From a checkpoint of a small transformer trained on Wikipedia: LayerNorm before each block, capped logits.
MLP neurons of a small language model. Each row is named by its layer, matrix (down: output weights) and neuron, and shows model dimensions 170-340. Each number is 500 + 25 x the weight over its row's rms, rounded and kept within 0 to 999. Numbers have three digits each. A neuron's up and down rows have the sign that makes its largest values positive.
A block is one neuron, or neurons of one layer that tend to fire together. After each block is what it responds to, as a language model described it from the Wikipedia text at the highest values.

L7.down36:507497519459514520528509495527545514485442498476526477535511505515483535561446505485531527543501533497555499481483474506500512497470461496515460498492461494501490489516517491532515549506508512522477503484452514492506479510452477466495501533501525533491538504530530481493512489494486502505515486501493507504480521472489500509517504507508553494528465510519492536530464470520525538515467580488498496466538506461547511522487473507494463487525518500523472528481527539513490505532509463510553493541479514542509533456470
L7.down710:505490537511525501534529509492471510480505502494481490486476499481446531503507527524507515499534495482467506518514537524530510500466539522495497521513500485486541486479508500489478504504507529493488454485516521523475502537511516486506562502530491444492504534513491521464510477542462454485501485513529530501499486498470481505513521472512484525485495533514546516507478502501525508523500493462517510504526483444495486482517473513557467514540500494490510445503511473512529509499501519505486482495500501494477481499461
L7.down738:480539498531539548473538494527511496495506471473488480502473496519461459519542506474511432453487492537488462485500519525511490514510511507520523524510526502508521489494471525452515490463506516469507515475506514519505502448475522499517520533500531485492483511539504497444459480498516506521499473509480510499467423511497528529507526505481497473519455529508461515514451531505488473557460496512495528512517483522506481461522475548478473496489493498516514481460511487468562469523500517476452470516486516508539528498505
L7.down957:514482490523510486498472506444496518501493504543505488492503485529469501509496498488513493500489463507489496533525504519510481486493494464479495476507479537514540483550539494500535499539476534444511458474503512537496502484504498519470470509510450480468525550482487497496516498490458541470532526540459502478520458470487505479491540509470484466496484463510504522491482495509507543439461504503503501518512502513471464497503548519476501505571510460497503496495501518539496490515477494513489557496478492513495506478503
Description: Mid-word technical fragments. Early or middle pieces of long Latin, anatomical or biochemical words in lists, such as do(rsal), spathula-t-um, p-it-uitary, plus some list commas.

L6.down52:480504446497507516480514506537532508483532536500532492467505528481432484466501508516545535508536537547511496534477471479469508504501495523453528527481519495479517489497519519542504497480544446519450475512473479495522483507507527490476528517478521538511519488477497504498492450525510577495513534522498498530493487511526500447504508483501519444498516474529517483469486481505532509519486550480476538510496480507558489538534451503519487474486484541521480522504491538499484485467479494514448470468471528470453530514553
L6.down168:514515544451501507469492492503495508473508492497498455571568503513581499491514528466515519514547525495510506463522457494510512474476483510509486555514538517527529487526566542503492529524483532487545472549497525497472526487498505476478503500518519513540521546490516521511454450495512501484496528471499522503530455503512502469515499538518497503517481468493543529458501506510455499493505538496466505516508495514513485490503477470497441504507502508475486480532523528509512463515532498505522474535488482514523494502478
L6.down178:590502531518419479479467430520497482479535536495488505465530475509517481510511511492537508547516474517464480522533512498513483533522486551515514497545501523493515545500492487470475506490508500474495523445529514513488478527510465508529525530497516456508520479477494509486495528445476499504486512472495524468533490532510507525501499480547511492536541496454500533502520530525518500482502547499512527497477499530496507531536495524520522475506487501496540499502480501556488499502514517438493515508478487508457516472506
L6.down627:453500503508503510482546505522467495499508470541468516546519509519479497476564449496472486513485485520470485501506486476484526461536502499497493468489528503521461502516508478515501537551519529510540515483506569522526514525459492521508512484484482497515518482477526506529499489475507523504491473484555516543543519473552551505510516521483503486497516488499496476486505506466509492398502507523504495487479484501564519520524488487528519535500470474488505501474510497520449531493476458502544563474462495476545489533515
L6.down704:484489491530549520501479487466500462533493466458507548484482501535475504511551502529483473493438488509466487483540476490507529492473476505552492477521528530474518500510492535495525486515522515475488499476492512477470444533540497466451482452475540494533497524470517491511536525475495527468482516523507515509478533480497488486481470450528487479479488518482496505507504489493493446480483482503502497459442447478570476518483498502532485528512497492468489492434497506511500514474517501438520471506499540510532532493546
L6.down733:496487512522555493487481494541453534491504480512506585464523478524518521520523504474519515489428474512496513543508501453476514548488516472513518469513484507569512507527495520497514502529500490495524484490501526494516526485474496498515542535508473534500498518520538502473533543465523451512493503505521490514516499488554477502484519519508511485497529533493459544491515509490506483532462530507494465520512503474533536461488473528500526493520513493462500534476516440472493536499521499466471517530500521529534500478506
L6.down1165:443534487461492464492479463487512486494496577484500539498469509503455499512473502467525503490506495500466492496522533546549480487509440484534510514507497575481502516511490493492504531532511533494546479519487478541505486534523512483483540459526510520527504532478498487481454518478474488502489546525485461471498506527568519504505498489461546504482456507555485491475470523472491524421536510517464528479509492518488523464454521520508524490495498510459473491501495477506476502511532503530505518474497491498544471547513
L6.down1339:454538498511505506475507480455492470514506467479547489486514481517537501441492490511524475512538524482491505502507492502470524467470497476536475520463487506539474500529492462534482525503450488515495499487495502495481476550497476472485512511498524506526488507519522485529497520506477513472490556473487523517518467533518559528499498476516483519494518472509531490488507522491503502474509506522502451528522504489433509461503468518522481554488489517463502462482483550454527496469509550529485522510536486521468556505525
Description: Article-subject references. Sentence-initial "It" and nouns like film, school, company, genus that refer back to an article's main topic, usually before was/is.

L7.down55:530485541479519482516468485506475503507560481527508501526504465519493535525495496453533489513513480557518489508503493537473530489526501522479487501492464478456543505497504500509501527502501501490485533468542498504527531489475499477500511520497448511533508501514502537515473476503474526526495477534484469484494499503522490501518520516522522501489468514527465475469497506494507498559515503482479451523553494495471508503496491520496440501475522536485523485537501480512492530552470513482490486520495495480484510518480
L7.down266:492535537505533497525505502560498510495504482542504494527490509538483501523485519537498500486514462482486519519495491508473485544461475547556471495508502460520502487492527448502486474505491456486503520491488511533522490495474509491482493501499521490534482516459450482467530491477492506523473523511503473513510508511507462505513471492513498517488514542515523469537500490491483475561477503467502451480504521490511496494456471531516497485503484508542508481512514522515497487575453498521498450509505536477496505467504
L7.down642:509538473481482468471509511512513459493516465505485512543525491506511500528547472531518498470499505515548514499496485518520513510493541502500489482503479559499521484478485476499449481502465502490493472528502488488521518479501475521501475520454471503499515503494523433446454498482494493541466550499535479518533517484507496537499528511468520497485516525478533527506532478491491478516500527482501526475516516468473526529516465540471510492472486542473488546481514524525483458536476456529519481488529511520494540526520
L7.down1148:517492460508504500489523514543487518445493482487506526521470460466510482530507539486507541517524491518519536530503506473475537467555492470456472529497467487459555497513502513533509500516515519487464505511483498471479495559507481514566521480512521500500507476475491489467485527509492545492503498489430523507513481519511488453531538445504491504511501506567518538473539488523500478549503491502535498503503447498484532512520487505529495500548505508501473521493467494531465504506495510495501469450505488504507514490477
Description: Post-noun modifier starts. Words opening a clause or list that modifies a just-named noun, chiefly "such" in "such as" (products such as), plus relative which, that, who, where.

L2.down408:492510495505474463499471530493490485526487498494508512493490467512466456479527530549523539537434452482493495517478498523514477524504485568502466533490481487483485520500520504509549515478498442500468523505510444499523485505506528520490486509469519490515508470500521482489465503554473504518490483506469465534505503518492497511475505484516511491498512504504496464513528534491462471489497490481472506507505544524489525530550495543500483530523518493508474489512466479524504497477519496516494512501470506501539495468496
L2.down586:527446439491484522466461542497546495474502498473498501501509491534481508448503473442528492505492528474547489506497505514479528463515508506458535513471458502432493497544471506510495546507520506523511482505512467478489500501503539530533490461500495485515528472512468537469503512547515489446491520483508463539503511495492523520532481513493491478500474495458540518476475498515498483421519519512501517525511508500499497481509480506540477526507494489449471516533504513498489517473502520465500498492531464493538491478472
Description: Clause-taking verb endings. Inflection endings such as -s, -ed and -ing, or a following that, completing verbs of thinking, saying or finding that introduce a clause (suggests, realized, discover that).

L7.down43:483456520487511462499538486499515460499514510462485473540508512521495480521505501501514481492507463482486522557481501487494464501519526506475460479539525498525518541500485511489486489451494536495544521495510571519539519525493525472498457531527452443491489518453537492510509479483485500533474462461491502497469529523439461530508492454475527474513500517481486505470460458497486496497491514530481478531500491491489488485490483517514475500477505488476520490524473512484530492522500479490500487530502512489518507505528
L7.down636:519440506499505501528528514520515483508524500512473536513481506462552490499550414530488505514551467512528480470518468438493469537475549521489509498512475537488526492505522462533466527469521474478529551489501512539477506477499492501552477509555439543515505471500520499479529521513508542489505481513502460500507517550495497507516506538498484509532530497482510503517530493551493486405467523467535461498502472477531497480487479533505426541493478467417510516484489480513497471506497506500546464484517505469497544479491
L7.down881:532491532523506480495499521508432502492487528463503508496528502513461516518505503522568490524515463455523498485506507514506563542508511481465513491503521510507497485458498503490499484465463482502557456504502509477499496487520506496462517528503490487478544496485484499524502452542461548533480484462484477457531489488450539578485494500501542492501544514501508464519462490475516481545508506482523529522491526507494495533480466510482481485501517528521552500517525517510528511489499505478557508472466517514482539477491
L7.down1118:467465533463521495502489468529534502477491467516490505475500496475488504480488453511471492506524502496513480507456488471520447525502531485497466502543472504492479487482518487535495500477546526514578472506484535535515531470528477525518517514515488489492510491466545480517506487453507525488473509547511483506505514518495482494508524494503488511480528496527545515507513516457495542490530475489513484476520483512524480508492456511484470497504465491464480519516482465560498490478559536492489487499508501458504523516530
Description: Name-final subword. Final word piece of a multi-token surname or organization name used as a sentence subject, e.g. Ma-o, Rign-ey, Pabs-t, before was/had/'s.

L2.down1052:487498499494488507514494477495467481493462479495489488516469492513478450495521453498491446521504489506478497504502518516493449468501470480481440477494475493539511491544531518496527525521502520486529500510495476481512477479484497524498484530536521502531506515489506509530483517484522506458482472524532499491485494531454501497482500530498502496526511498437510452491455492526505510527485480437480449503484517535525495545485516479492487518513526511501508498519494520517530508479512476533456516463504538509452488502557
L2.down1108:557546485494507513536490491538478484494460515529506472517498470494476502515487521526538499528504503492475492488512488506495489439502432530486513474482456454481534514518498506513490496522534523479506488479504444505541538442515470506501498516479517521503467500533563503536505507494506500498525463520515476516510494496513455457488492489494503448501463502480520515504442454487509475527539502497487480492491508498482498506508464489511495521516539525484518521476489478524529471462475557520518493481505514545495493470477
Description: Structured list delimiters. Bullet dashes, list numbers and table pipes in structured lists, mostly taxonomic species lists, plus ends of Latin-style words (subspecies, marginatum, titanium).

L6.down385:551532476524542516475548526484500512545480548512491497530513491520476528520506528484477509504482471462475520520528476495493555464486472508519519475481491532499523496477493482504490489533534503549478461481430488482462536467508458505479516476452508535519515484524513510461444421499518523495512521500515470471470531479506514519553498524491504499515502499540478543480534507510495486516490502507523513513530492505466506499532477509501489519521526537505513470489491512548501520526465470486556519509531505440510445509498
L6.down620:523482492500502519515494508525510435472509520452425489526482510493573494527521539484460491544494515486495529496517522514532494537486511478460525473515501547477500486489508497509523469402531496484487487487513511519540458525541492497506486470498560456509530477514496545493504485491545498507515503484498480513531475513499526548534451515464531474484501525492528501557492512545508467515481532477500473531477538474472473518490478532484559492480498495479483545502510510499477467511518540484523491547472490507509516516493
L6.down778:524488463442496475500511496514519512479508495432502489490488489488514477512487484491519511525465489465514538451543411492464495477494498508459490486528520463514472480489461530540505558521509552496484463497470510559467500549469515513499522524447505469472523510497463534539507462528504523477528516507494496513509481494490520475522514524502529477511461505478526518499458508525517486461532499448523480547510501497484554501539461529474488519448497494533493510491515514550500495503538508523524523498501504488483505514446
L6.down861:464507512440495475536492451501543518548534513450419461474531537476472503494496480508527520531451469441510444500492484505524487535487470528526487498520528523472453501503511509519529484460517487513514486438519477496490472529555530502505528485495506505499467473522496508486524523515513513481469508510492494455457475443559543489468513505533451498472501531486466533512469532496520487432473527479528506461519437511514490563532547481484495494485509514517491503475492474468485523534541539491491522501467523494460489535475
L6.down928:499506530508503499473530525510492545488501490475516531535504498512460494511533505458465495495523501536467511539524515515504456496518482494498509480507553457507503498495458530505456522450510508469483510482508480454505496508500498471462489520497532508498512480523507477499513497473534466553490476533484492484532511493499499467501513472521518461461496518502475475529490453471523499490467451507503457472475502516468475469511520547493489521553495525463488500506480537464515516499507474527511536519497475526490492492524
L6.down1062:493520503544542444502472514500479527460515500555477493442511477493491505492505509539495481538548518506536492533515478519512480499505503484536511525558471512494510500504461485466480526490519475441474513505511489479554471461480511536539482495467476468512504527497509517501479525517510522522521496551483482435486483494481471472500512518470514460514521532469576438518469507459506478490443485500479456481504473507524484521516487503529485502498517483543522499512477505478532520508509510465485479516498511492498485485520
L6.down1096:491491475495487456537482473509508477531499486520488482477472510500456510502531482538501463476529544513532524524534458493463494516501479498494530505525501499481494487481533511481475543445478486487481517503503521541476527512497478511479492500477457533497556481457514502487427482452486509501475534478498494487524528508465516546481576539449510498503555540494501535480559491495500484437467492493548485499510464436533511518444480537506483510457495527494524532492525468496528470468546496529506496499510453526483498518500
L6.down1179:506491485476522455496530517549520529500503509494508460479515531495502481501513528546494497445536500530478507477509482490468493550495488517481527479526502504495509517530518497517531524487505479503498544467473464462447510505523456507445518510500455476494498506480468538470490498469478521541466518503462506498509497467519524514564524493505482528451560541512524496465544508473498509514553510540470517496477500484514471488535472528486453485526481540513482507527513453437517496509448511483534508520519468516535517535522
Description: Mid-phrase connective words. Function words and verbs that need a following complement, strongest on well in as well as, also for, as (a role), allowed, signed.

L2.down378:517498522504451497503443514443488519487562507508527499500481490501478474542514508523475488478499514468442485529489499538511516498471500499474476485509476553508497481472546489541473480516458518485542494487471485497507495505523453556485526487488489492500521501491483507550475539484490463515523464482522503514501569480536521534507501487498489460530471494527466485501440569492455509552515508491541499495494506503562478473492478476529513504504528460452535509536510524535471498507519493519511448493528505527512522460482
L2.down951:557491523487475479467514502499494492495490529481542505500502505496468560519461524498503498459457480496545466444494471483506511555482498485472468493487441511541483453460558518499494529536502513514440509526525442484494526475498483508515509442501473509470513532501520519563476521565519475532497537531498487499504497494486497467548505556561482496527491500491482525509503501509504507484466511513519510532509543487496508508476516516506504534473511481520492493515463533489476488488493477531508508467508513509493538518507
Description: Vowel pieces in foreign words. Single vowel or short syllable pieces (a, o, Bo, Ro, Ma) split inside rare words, mostly foreign names such as Kanadante, Galați, Kędzierzyn-Koźle.

L6.down13:497473494480515505549515481488484498494454501547456523442537497485438523474464494520477519437484476507540520518503496475550514523468511531491474516498475552519449468463542533520508506487543505514477507485497533496501529498541459495499497500522494518473459557472516482488499524533485449525478529515461437514494502509511475484499482494452507470507540475526504545519494479511480490505488494492498464532510497469499486493538497496509500469529509472502488552503553500530533499506530529527506476534490436489502516543491
L6.down274:536504498446520500492509484514464506518511486503500522521522532481587508520506510468510473488506503509528566449493510484452514499476530466514467509504498476509482505493504518472492476503516505488483490509487495490522522496451509479430467495500531481478497486498500520499519552501518512512534500518493492508484498460491501480489470487509485502475490485548537457489464526488522501504495531502553525513514477497478533488447489495521541547473500483466484491498487478488477469556503474483529485468482515495485493478493
L6.down377:501526489486506446451544556465467492514514497497522485508498470483535465458472514496501496494473562511510513497497521518508499497492527501507500497533530518501508497505487484527445501478523508458486497520516503480510532492484480511483472498497465474496504538482522464494534522488500541501463461533489508523472513522521519512525493476466527502495502448559544506476441491495476502499561498530498496462504439471488507449475485531461486479496500450516501526498510496506485457465512489500507517514517535515525516497538
L6.down601:491474521492467481486547495466506540449463476537550514519476494537465499487513488512490494449509539529508531502496471495514468488480475486416472504474504580493461529524479503514483488538485469465457474510457491478485507534481500507467514465486489526472492532544571508489489492508515541530524469487523521473460478505504497514506500516495434517491481514525524457531496494481503506567499517511454500510494488501493494498532491479494501527470481493455520488512509479521496514458524519527474481531490534528526517466542
L6.down682:491515489522533509533515468543482500489510504520507473458481485494482496540491491536452505458497489523471536507448513487465465493512491508487458509486535521501524472494475513524545507470523507511534507510495499478463508477459521526524489514498490510494495513490550483501504517533499507484505518497502502489424486520501556498495508510475507495482510537510503543544536526483498476532495532493482455510484486530483491492474511493504538526462470486454482460527528495531537513518552504520508491510485486506488470506520
L6.down1203:491530489515490489517499492505494557474483528537515465470443491508638485513512518496494528510503477479532512495478492488472519493484537522463545482511511505508473509507499507510501501497524478498530527476476501524541474484504510491507514470521536490503512510533512423460510497507504496567516506488464502528500497496504496477518487509465502493516508496467513443506551535488513451564520515476475485508529494455492496494507509456503514517448511518511486507511505532457528493551553420511502515495550510515490502506519
L6.down1216:521473484485461538531459485471495430542472498547507477495481527475446514486480450496496503537525474550470488495497461506501511478496510544504471527479460492503502550519501495480507521528481504456501538517475507483501478523444527553542491504471505541495463515487493525482508529489492437508497468517509517491470512486475498533518495508498488517480502545512498494524527474480457476496514536469491488478492528524458487507471490558445518483524523542534528526483501500482505490471496519481515484493475528482538467488471
L6.down1276:468521532523513461483519463494521496508518525516516448508519501496497476512490498510535507485543489512513518495483541461520511455526468537514518487506454537497464489517477512463510490510465525529489459468500486498509519518504553524533522527503481513484475523535489545483504480449485535520491506469511504515502490503502518507545519519537497504504484452508506530488493438499473504563504491452518502528493502498558497480464491532495547482469531503457534529506508493504486472471540533525487494453479502509495512500499
Description: Surname first fragment. The first word-piece of a surname split into pieces, right after a given name in name lists and tables, such as Su(tton), Spring(steen), Man(in).

L6.down423:483519492507472497457526505481581480492468480494492516525517499468492531519514492491456496488505515523504485457488489486532480547539408502545484490447469465484512486487479493533477478509538504495444482549473492504515499567448490530470482484529503523522474487518503493514507509507486496447502490474459484500458498526500508513481481531527520521491493490501520464507531548495545493521489468472510503519534512473482532479460519515475493464542519487519494463489519531475487532540505439492499463499476545487495467508557
L6.down634:520529481481551487522516470498503522508559479584511492498464465488534489502506482510452503525505461505531480515462511486514478499515433494512486516511491503493521458551515473503501470525497498450532496509478518511499490470503510521494503503447487518502477516515502488474491549476557498521517503525460533504507460524488500465462530466478491461475469458513509518485443515498505506487457510523488524520496508510498496476492497499484524495524510528507520502524493511494480493513505480534468530469491493525557468504483
L6.down680:509518512507470488475487521499499454534524508499484489513494525492538465497542470499505484505496493508503507493532511526509488561509443485499494464466501520551500526492542468534500495492513517461507480511515468522491524519506499519548501526492490539508507484582511466507507532488512516503510479488496501482465482511531512436487504498467458517527485527469519465418516483526521500493529453513455466499489499495485484474474437492501496507539540523521469520480512529458472492534507474489502541521535489475520520536492
L6.down798:459522472469520505480495458488514504514490493491537482551524501500536499488541455515470481513497511481519513447531507481534494506494478495489488502483506467460504507521495512533506498530515489524526501485512471546494525525493522552478524504489473516483501490529540507472510488525518521474478507512479516485461464468487506509472535482486486463441506457548487521472466494543482477495503534528508540516491512551498532483466505497490510550512475516501473489528497521451494502513492491512561523516525477500463542493493
L6.down811:514508494478514457459487491479526494512465477512535532541510479475453518536564515509497510539522508490531539502486552492533480536528516508545498472499462443516530507493553492483503500523497522512481447533471448506433514481505505506473508548494504517494534490482568512475504527518489480498495445508467489485527502500500506541485503496529561459522515478493535471543483472539543489528481501503540453507476512458464566542533510524534475484557524497505518488483522480485505507525498510514491484478488520486533506471504
L6.down815:494520508525488535525527467462509507444530480532454497513498552490474473501488479495491503548464482466489499533514495457451512472441485532506509502507497454520486503539491550514490461509504482493464464476482505524495502465555482473521545496459497473523492478475531467492538499523505500504536528488470522524495520501494508487480510528494529510502518513480496525517471516497504516505464472486531524548531548531486505503499494522498522472501520479503500470526495469495474534493501496528488503482550507539535507483491
L6.down818:525506469506472502491486489486477530536504520509489490464491535514462481489510532508485509502492497473539463470480534481525468520505510470510520464494533503510518496491508517517529544526496505510496479490449506499482457513511486553521503497460521500491519465470474489483497569465473473541497529504538483500535531481489495512454485493533499461509514506501513530498480442465526498527500463498456490526478457462497560485525496440500496473483520496499475473499521502548501529458511521487502481551455545476495466480437
L6.down1283:512509478480531536495445528483490465447515494513481451436517515516536523511517490499520505480492510521512517453478483497513478512528537492498534511459484589493490478514479473471500513475461469505494494480514507507539467498473490514540506471483511463530506506524537553511499535498502478551528509470529510502473479505464532563492502479492493503520477485470510528496543511510511498551493474496459512477511543484513518508497493514477481556490534505555487491504508476496555517497533500508539499460513445531501517525471
Description: Taxonomic list name endings. Last piece of Latin species names or the comma after an authority in taxonomic lists, such as lasiophyllum, arctica, Fowler; weaker on a after is/was in biographies.

L2.down246:478510503521479562477482504490487507511512478497494478502523523467538501517533514507458515499497500505537551526468501536488530497533469477497506556513515513506490519501461484495474469502507439450541486468518494509487533499523472482494515531517537531526514525481529476486532508483517495551489535493524513493487539455523484496472524459462503566531554479459497428483498499519526465491471476495491496470509520494476519498486475508511502503498564522504556492508527478500454460510472567498519530529451519490488510526499
L2.down496:492492468523515483513488528478519510462529473515501514540491482505550536492518481503467508531496506498518514477453540525530525447499507497525504505508527505467498464530525456488500479500487487519494502513492506523468520460537503497502505496493496517457448519463485494507491511480446522534483497513531461493484499539504525466524506486508488524512510516509519506508481502470552511524516493495525477497492504482511501477491502532501522496493516516476508508508492477507498500474482480513538475476524505507463536467473
Description: Sentence-initial "It". Capital "It" starting a sentence after a period and referring back to the previous subject (It was, It is); also "It"/"I" word starts in names such as Itas, Ittihad, Iwo Jima.

L6.down109:457487479469518497490495475454513500498485478512478477508487505519525501488492507508486511474538529504454484530527536493510502579509542475501520541491486536510510528440504464475514506476526488551500460481466553507461491455521494502510480553534535494499482512507510512445491493487499487473481490520511507508501502485493510534476486494465513552477488469521503485467506489489519486479479480532534487461521479486534480491481479520495500535450554489476487459474486454520505541517532526476502535508486495508528502517512
L6.down126:526495577502501507530499483534460495491496501485537482511471516521466509493493491517494533519491506537505551513526497479520545481485523552446516492507448479528529455493493491495483488497472521492481476483508501489515546484549481517549516497502511515507497551517490497507520508520485492538455472505504507539487548521499499499535492531458456529496476496459503535506478487485495510549476499462466513493519528474516510506495551498522523514532490533504462509509507529513525520532486477458468480491521474487515492524514
L6.down220:559465488501478523498521486503478481488500521508539449490523539477583539481492468465519530495496476484519485506512479511518483514525517467505514486512453465489500536465512516510555494512473504522415518456516508488500518515512459497471519492488534473542491506500505494488492521487477497498474505526503509489505506507514547473536521519494565473522447483506508503492511534508500516534525475548500473479478508509526488477500517523527489488526485465514518515507488523451475490511509503451481521486511486554527490503533
L6.down625:538494535470506465466477494470497451458493507480500514512490513449451495494470471533507490476509474539471502474484515507451499497512520486535475471478491445515478526514506471493455495473510479502554532503510498489509526541519507509488476444505498495474518508454498511485515512484539463509495537512507478455477494509495530476502511492502512463474501454495491467500517486487465490431468493521508526509497527531516528493495512496475512529505474493508534511506489453483504458443495539496457480507502506497533519527519
L6.down810:526505521471502520500541500491508543471550488445518491512499532507632507481540509526536492527487505532469519535533474503529459490516501503489489501496554445501486489492524518517524482524482492532503483552486500499547450498512548507521507512543490454509537491451476451482494500461473512466496520492543551500530489501492484538502507502498515469463482463465513493536488467504498519638506507493493523510494508484496496552494518514517518449492495490523528479521499511499502505506483501489519462500524521516523484492486
L6.down951:485481512516519525527524501510505459528523477503516498536524532514464501502498484497503434515514484500486499479512481493467484480471543493437520493509500498497485513504544530479507531516508504533483507488488470468512494465486482509481511537498432468543496537487519505476519476506518514503449521523503493478538510500518479529500546471502523492509469484534490498488477518500523503468503524507539513516496473494494501496483481488536476548496495495517506565472478466515482492432524519460474493520488511484489507470510
L6.down1046:523494551496485465504542489508504515476449494491487495505457487484381508534483484464489512523496501488499511441497517482474454503477473539497488484512485473520539414530509530554477513532522493488522530480474488464496486502475518520486492513499534509465473479482470472525515539455529512452492516458511533523526479496482493460514486492504488518463502486470472459509479501481481505511498507479490461454475480543493505510505519533487508532479501523510478506500466478529494497501480491520481520510495506512455504494518
L6.down1265:473513496518468506506503511496500470434535518488533511541529486497589500479556454510479481464469521488505544532500467464521478526465503492491511530550515500512484528458508476494487501472532484523520454473546530506499508484493513505487508507476510477500486510451494505421488478494519467486494518518500488542500519492527533517497501509486495489468567480487501500498506488482556511614492503507547495516502523476501475492497457501507524492513493530494506498506507476513481499492512526539488475499483503482515465530505
Description: Repeated name endings. Final word-piece of a surname or place name repeated later in a Wikipedia article, often starting a sentence before 's, was or a comma, e.g. Chapp-elle, Carval-ho, Ingle-field.

L7.down135:481500523463481476514521482509536476461484469493464502515485492492394496479509489488502502509481462523533507509452518520479508498500523476519461482510505481541544517500524518513477477458529490493507471508474508537523503487510512538501547478521526541515542492486488476529517497494527475498458500505474515502508494512510519536509491486434490504460496481511491494497443503493510475516527502506497523483490496523490500494477495433530458513441489480455507516494464477505542463461495531499480470455484505537517506473510
L7.down868:503479526491499464487465524477477507521458500461473519502494460502482495475517509517521503467554517466486508475526488511527508500514494526471457459460513489483499506490474532459466468546527493515496483544494465525476486476528490493463524513564477497542447538511519467524500498490519472480538497523498506498550513507482489520476486494481539499461495465570471513499489474508507479499537495447477488477495468521450533527531522511506503488470512498472526439523457540492495548446502492521483482474539509465460487509515
L7.down982:494475507511541489481460469501511480496491477524537535451483497509570523540491523545535502488497530518477521507462579475521514513503478521480508506527551481491516526505511505512474494538483551484457480515513508536523451486490529533525521516488477493543475509519478492521469499487515516482501503465517550517494460532480495499515545532498519522500483527551490452449533537564457531485480509478485472523506454559482517498531529496549510512485509494467501542493501500507476492490498528502488479508552513516505549493533
L7.down1240:484449531470517485464497495505472449499479498519536513518524531496425499477483525478485514501549501508516503492482491468503499492503502463473480484502481491504533536487479518523456499476499498474485530534466516518523469494482491524521500492544458493565475509511572496504489505467513501477496473513535492441480513517501524535427519478529539518439518475513540500456497501498509503517456471479491453470506486509483469516489475494495508477487505527501501521530506444521480460508540522535520422505470486483501539495488
Description: Surname word pieces. Middle and ending word pieces inside people's surnames, often foreign ones in lists, credits and tables, such as Ko-wal-ski, Kl-im-t, Gl-ads-tone.

L7.down136:531466497449494522489496548505512482505488474492469504536501462493553515540488512514528522526429500464512500481465493507450509501507493508501504521464509467484491497544546496560511524549544548481527517484475505499477522514494533475446521476498498505511510509470506516494488479490539491495546515497479481517477517486527478491494527486531496513524496513524529497489502525504460504465493482464527512464507497532481505511514522491507492502486503473505495519511469515525495498518504467500474509509527522506491549431493
L7.down208:499500494502501456506516471490552481507507491522488489489524518463493499527488480479496498472481527524484553511491529529483507501483488495500498512490532541503483513499491486494520437503518477460484478539543472519469460524489542528474481469464518471483490485454503495513480474461495495478530540490538518487478497475485473513510523506496508514492497462500478477484537511518504503548463512483480449493496539501478583510470504522481518467483477514494500529488505528497506513509461466475534538536480508468483528515483
L7.down465:553516468509474498526484514510488505496478491527492504511520507462535464460500505470521477498479512480499497516495518505486550523515454489511531536479517560471500511500489532501505472523521555502479521459496482504469500523516517497492538455455523492497503492489488461502535468503500503498475533556552497501517522506478478502514470514490532543491491517540490495468529475463504485512530497494471491504467493471497511458510462468497489492524484506506470469457495496526535544531532485499516505494495479529527497493468
L7.down647:516535553520521473486546460473516493542484479500474467483521519513596443501519498475471505506480465461519487502473528505521495486527521486482500521519511545538497464508505510469495520541500496536502502454454509496465476522496498502501506505506500501495477480506455497525495454497446500513459476525515482542559476509498506513462528469515490532541551488509501483538492489506505457470480506500497514512500502489517470500485477507497477497483505563478489467491466448491526452515466518451498516542539452490516522488521
Description: Subject noun head. Last token of a sentence-initial subject noun, often after "The" and recapping an earlier entity, right before its verb or 's: collections, team, congress.